python train.py --d_model=256 --positions="rope" --init_std_qkv=0.0326 --init_std_down=0.0 --optimizer="adam_variant" --decay_fraction=0.271 --seq_len=128
MLP neurons of a small language model. Each row is named by its layer, matrix (gate and up: input weights) and neuron, and shows model dimensions 48-239. Each number is 128 + 32 x the weight over its row's rms, rounded and kept within 0 to 255. Numbers have three digits each. A neuron's up and down rows have the sign that makes its largest values positive.
After each neuron's rows, "fires on" lists the tokens most often at its 100 highest values on Wikipedia text that the model never trained on; "fires in" lists the words (lower case) most often at its 100 highest values on Wikipedia text that the model never trained on.

L4.gate423:097185178130109130162110131107152164107121154083164141118162134160118114137131178166112179108158086117103134077165123155042140089067124147146124090124116116168148090051165115153103048116146143141111141149131115146123146143137128130107140117104137160098158138125137139087159128084079170136111148078143165138142130161135099131117128109167130171140094138096137152112088071154137140102120158141123130146176102079130160131108034120060159229099185171101157141097180186124119084067135098189130109116143118117136164071078130074135138156130117141178123149109091199149126114109112061100
L4.up423:189136128134085140090080176168162100193125078210046078148134086126180176135169133107136138144181103130219152155142079138114049132127096095141131162106098136106122123122131093132104163088153127177130078101118103126131168136144123147132107164100162085121117114146129143129128090057149161165152107127139153073141134160092126105115110171151175117100143071153157143165141091167195172163135097139112106084113143212159081149138120126117116116138159122114114083107140127104112163106128152101109192104123118149086159124122185150113101153123126110095190140104150061148084126158151130077
fires on: " as", " also"
fires in: "as", "also"

L3.gate701:121112135152079150164164100110156133157145093127191140110159050133127146100148114132119119127133172140117129130133128134109125103174115108070130128129155162121121125092112145126168075115096106138149115142077152057118124114096112131183116070080152112125173133161123150131121099076106111137104176145107115126126170102176160098116102117120129098086179131039140111064137130140150244123100068147130116151102110091158173177094105146107156090089103053131119106148167212162091109179136106165116098109125129106205156109166135135127135182153097099113141169148105105168144157117113129133
L3.up701:122130123194164168126187135076082143129122069083138088134136110112138151159101087150110174132122205098077169116144094141052109093139124065068089149177132158171137152096142152077107069158136098109139144080159139147139147153174118121139123145121157129114145140098160173171129098057134107120161117136098131120078172163196166101160125146127092092048117093092092079104119144069153132136148131157140133130119085110096181134108109120119142040113137059152130084125206109118131108146155109156084110111131090115132161099125090077166076167109133122119118186114101088111119123100171147124
fires on: " the", " he", "und", "of", " good", "lad"
fires in: "the", "he", "responsible", "good", "mundelein"

L3.gate726:089133134160123126134145085106125089087091134175092154137085129077128138183107105153160207152120121105112115143179105111111140090103094157101169170123087144123103123104162123111151069126107084096098044139143148088150082149143127081089084168140132069096160165155114099130159145045127067145115123101153123130135094099136156154135108149132096125140142113052108146130081112158135133109142208104144139172145121132177132096155113104070164116171193106197115142093094080156096091126113098184158116141173134101096086113077132118163128096125070092139092128143102137134128111171121194137
L3.up726:138183117138133121106137110093079030134065116181103145126124158113129208163111110143090102083103126125107153103085107171129148072120115159107174171104088105177094079121180144116112180109165122091137080133122129185109132143098094093106100154178058085121112151102164035185156097127144149149165120094179154088131117205132107084116171136149137052165116092132089098155134110123086159154175138155148090154124102136121085193141157158088108158119141101129084128135155113100131137143171122144092151107111088121111143102109117183118173134077136081146104088136158140098112109121155128143
fires on: " also", " only", " known"
fires in: "also", "only", "known"

L2.gate967:120091076139118089197138143151132101149103139118129112123136107132124162096145064131136082101149138106137132171079178115124153118110078056043075168099128147131101077144107096115192198167159094144149117122185130142115137127117078179203137114168156121192131144138149149105145135135130147112135124140137137078095181110114130147093129124073171164164117116057142119129133069145166142143132093134084099142138112170146069086113153169118165063103148088125131132156119184057141180085100043105112130131133101082188171152130132155184144157110118110116108126114093090102131123103095189069
L2.up967:126099120155133077127130146155135188169070138128174161120093103138118106100125105148126058102150142109175158158132120143156172095137063164081105163103096080213125099092123077149120060109146193158154141133131111165131159138146125125106160138057147094169150097122167136098136156127105101109143148168132115173153080117098143177086128129095159061165112106131130161112142095099097037084098208130134163148159094099127126128116131144170169155132144071128128110131125145180136200115127137062102141053086079094136167087162129078140108124106170149163105099120083180114142191103129110102
fires on: " there", " it", " There", "rem", "for", " polit"
fires in: "there", "it"

L7.gate161:092120144142195147086074067104173149089134075133135058160166131175103134130153090129076118103120125138064140110157166122122105103106231089148103154127153158122106024079155122167094114109163122109112117120148136124123070112159149146110136108170113111120048176178093151175098123163124120159092128148077119117145133148139172096075151154134121169127090134135131094135142159143133126107141180192141118123154167192146143131095150150141169157100147146112134126169128094133137115132137132180190151110113106107115168148085115155009126109169107108185138168126117125173166152181105180145
L7.up161:110237143147131178158099122188071139128103158134089108154083143118106146129106100104174112118136147124158112110174147126159088108140084101166117096189171135169071092079091093065118090157102168155141159143141136130096080189137085053093077134150117168123120126149090181126117087129127148120155146158160185077107148121186083163104108145145109123113119188133153118108175090110122199163079121162086164139116125115165127151151082164105153131221191096130151191093142164182158121149117166131145160098131182139158094138192126154085071125167118119094115122166120118153082088137184118134
fires on: " was", " is", " been"
fires in: "was", "is", "been"

L7.gate973:068107122205139154127134142100113149110126102150112089146137088112155131083153150141105190142125115130184149122168169151094120127097140107142174084134135180109173128131104116152108117072101140153071141106136136084144119154097148122183158097136135117086143050160111138136113162156127127124144080136132145121067145157143118119142169097146123137100074168150125164177172153148200159086075137121137108121152160146096165181090082133069089107112106096136128087156139146141091128122116111161162141133147127131135142131220119098040157195166120092150160133091164153140168158104139089113
L7.up973:091103129161071099147088121094111173121143140101137128153165074158143130143148129102093163135166128207062119162106110129148149132092075088131144101095074154113133161072178125130136073040101118104186130142142103118113096084178141156171121139111106188122097130097098140220118149157167103077132169121194087126132160136105141165129102090103156144108073120072078160106118166134139160190140129108134145140147116184140112131136124127144179154158112141108131159159114142206124127059096130127152154135140118105083114152105133133110160128146206103109140066145119169086088127086134121147
fires on: " as", " is", " be", " y", " was", " being"
fires in: "as", "is", "be", "was", "being"

L6.gate723:105149149209128118122114050104121084093112118154130149139115151111136151120132118193137135093085042152166162124122098107119142115116106085126096141101153142123123140183178130201082115177070169122134106107145110116121114119114093109111160088126126088137096119181123119202157115097115118091129132065156065149143149121159125117117106127116136087086088077116150101136007134135154154066121175128121138102110106101097125211146114167087109112091124184083153121131134141138058118119079095132126158137142101185153147071099100131151116110155147051192194064128153165163142161160090103147
L6.up723:125119082135142098093098084114135155147164091142201148100101126111144152126119163117126128170082132105123134146153166075149145190139067114089083100163179118145189096115123141135100143100150139145187119164127088124156138176132134138131122135106097084089078085140079122146117116089122120096151099147137102158175179093132119120176096149057175220100105073134104104117152180079054083168177076148107120150159072186168100123104150134124122181155100091120091160130121116144122174168145135143170071125106114071122076093174141152094155171128157123134135111126167163163154134135139110110
fires on: " to", " for", "0", " can", " in", " help"
fires in: "to", "for", "can", "in", "help"

L4.gate834:082089072136118109110154106132168111115084127120185112115227104174092081172152174133123165153137074130072120122164145110147068135110144086121172065099138175130147155152116140135144071110093100144162146119148147107092147126128161174117124139115058129096123127103142056196115110143142123100117132121102107197133110095112194117133089138128130115158248156093038110170150121152146169114150105126081138124107089142121101111115102161038156142110130099120083150095093132111098098110091058134119110105107122146141111166094115141104091122100118129132110141062123198110214156111129100135
L4.up834:144156122185162137116169104106110153040095137132080149084124140197160124171163118083113136122194117093096109151110140097130123100125106119109143147076196129147091147124119108163111163120112085154066165118078094117092077128131146129142104129123093108165166134103153132151104124141165140136091165146150040078134152114120104133138163082096069130099082104141136169127144077150110122120140083099088136156184094109142085182170101143111143116124071136098135085145096147192166163180175188120132068085162211078140221143170167135108190122135113151129083159093131135055174124111123122068
fires on: " and", " but", " though"
fires in: "and", "but", "though"

L4.gate636:149097149101109139165077133092115117124104119121152130093124174154156176147125095152171171122084071085106147037093165152191177158112048171087129128114160177173169116119094138105137058109116149167138116155161077105103091091120074071116109075111110167125167107056156120153110151116124110119159192142158138143146173114170105158142129125102173109140083199100110107173139091161142186144114121172092142119139131142135145146138148130063139125136175114085083116121101155090115097132114110135125144135121126153151092161133091182109165157183188116139142129182150192097166095076131152127
L4.up636:150156147165143148187097093108161135123116110146115142127144178084136185169141139094103092105119118182128125145103125147119113068162117135097155088183152122190117127031090099124072126200101131114116103141168192147090074189154122119107099128107114122097079156067178120224104136114136193187115127118128152090066148125145100162120146142162122154165148122156167153144159094132150165128113125111116111111108110194145099162097081170165096091099117100124144119122092141133101156048123111129067107101156150174125195158127150107191098131088100078166142098098165083189133153138182116083
fires on: " as", " in", " and", " according", " there"
fires in: "as", "in", "and", "according"

L3.gate571:133138200215132137109096124090174100128108084156133166144145158100146167138141131132174126131098121142112082090121087141183113106150138141141092127130141146096092098128157087102134167124102147167115150152155196094087085096117138095123064118106110158138174123099121131162160151106098130107134131145091095111140168106132154046108152080134107142126077061122150148115115112132172158096127143148165150103183075131146126137167099106118129228078134054095141059147147116103125097165120166158083127056115111120102105123103108121141111135084164061166140149089131119101112112146097103103
L3.up571:113125153110138088098089112143173113123148130125126172136071109119089058164136175165151163129118056096144106090166128142084134144104115128123120148137127191122119133121101114131135138150102105138112109127145155086103112109173125126117144102154073088096188079131199101172101163150148154139172130148148082095166117126127207154177139117133125172136131144170125130144119151114132121062114048133134185179130100152099126126113125045147070128101108086121139144153158093132111080145114095143104117095149145108124139178075117082093111055126133100102137118048177160135130215101133109157
fires on: " which", " found"
fires in: "which", "found"

L3.gate596:103099090136171114188109068100117091109131158143207126089092094142147147108081112113134153112182125170110176125144122127148117161136054121091127102156167095113158144146100128118149111103128187158133087177139147059125110116115140152123166127159156112203109127122120115181108148112067107104077074124145167158096137090133203143087161092208143179142178114049125092093089101145138139164138130139119134124141126173099107083150095098163086109190143127129203156122137145117113096116141112114104160139166121084093095090082169109130107066114096199140148118123179172118123134047146078107
L3.up596:150091097142146158099132111137199145128102180159129121173097093121121176103126109128133138128151174161124126142118102116104136148099138201098147162083115074141162140151081129202172119122115132133152126151131157104077113154149151175102177074132156097135075141131133193128101139129201110097115121164150134159152086127207134061139140062157154145136148105085137095149134163113132101112137058145134174138110091156135130128102145083082094069128170145109132170162170057088085068106139115110143112212145184127099120153093148077181109141141128133096182155129142153126163112121160123113
fires on: " more", " most", " Mad", " less", " Most"
fires in: "more", "most", "some", "madonna"

L6.gate436:134120095087132143136134142175131112104109108130101105142168167120129198080160146116112098127164112155128099130125134095107067133151145104111188137065097169155161094147105143126112076173116084112105148114173103197183120107063086174147067124142111107078173165070142084101130112150135123138134138099174138098094115135169106135127085137160068164158164130084130218119164097126143151111133118153035122113172165120138142055118123137121128135142115114135169098131127166128118107121119172140197121177164136116129173098092076110101145165155133116100117197134174087062061106142107138075
L6.up436:070130134120151083094147137124140130073121122124132148145129184146136137164122101137162069132109122140132123144111131144101178123115107087085113172130119101170117086153104080183095067149115161165143100122092117040080051125076150150142181121174134144122059183152137112145151111124165072126109185118116079126098177121149196188114112101135180171143137175174127118105090156141149164159186105128115126159115165149168116171048094163066112179063152168143160144148152106089100108136156132101137139105172119129187061143161094093134178062119100129127087147146127159121136157183126131186
fires on: " in", " of", " is", " was", " on"
fires in: "in", "of", "is", "was", "on"

L3.gate462:150157100145154129118119111102100116111123118134122145126132085188153130125145134160137089128132131058166145117109119169175101102163126139163117098112140142073104102081144141135141118172076145101125101088193159121091138132152052146169143108144124114174182184128110127194125147085177082122101086107161173148084153137106086146078190154091145157089116088216154146087144147150157138164108079169160113117140109128110048128102135127092168096113134090145161203122105157126131149086082074178142128106131071135053093129062142153138217115098201132104162158138139071104132114157118123109
L3.up462:076115110138177151148148062064083120105156145116094121117155118142152103145126161128156121139142176099179148089111196168094121100101183138152079114112089153107093046099141153168176056147102100130123138118099097169129072130143166139090156084085119138109065121112100110159118162136149089165140056110157160107155173154054112121114185126134118120132037152175175148118151094107132177137143124111145160118074124109113127153150131101131114101148162109107119194103157151113102148112123056128158148171161082123111165095086122119098142148090156162115105087093174128068109170112119105110
fires on: " up", " born", " family", " new", " home"
fires in: "up", "born", "family", "new", "home"

L6.gate145:090136107167162165118151078134153101102144088116043198139080116204187133173111069154098099080134071165143139113085141165119151161103160140111084156137194146085152128041042113095146238112132135091159120095128125098135179147144104108154092159122090149118129102073138110142134148125092134156147100137103132121148103134096142093073091080157195139109107141090136106093125108145154137088154139162132143114121139118163142158067201124144179089134096137136098109085086128111140158146065127174081131092110066127169092091134149074109099121096131132155101090139149162159117113151125089164
L6.up145:111179127135151166131094130133165170199109141090156204144089130116119161106200104157026134115095139124103142175152137092164143186220142120121177190203141171079126130111118139131071124111116081147134074152125152105186193108144130096167146148154053109117120095110061110062160160097174113178124129126062138159109161187138173121091137161147135104134146112128196101130149122126139205124121076131109087161150153098129160151121095143119110102143137142134142175127178153137179117145118100117144126133082125131165145156143143161088178109189128112135132157110143130170110133104167185179
fires on: " would", " to", " will", " help", " can", " helped"
fires in: "would", "to", "will", "can", "help", "helped"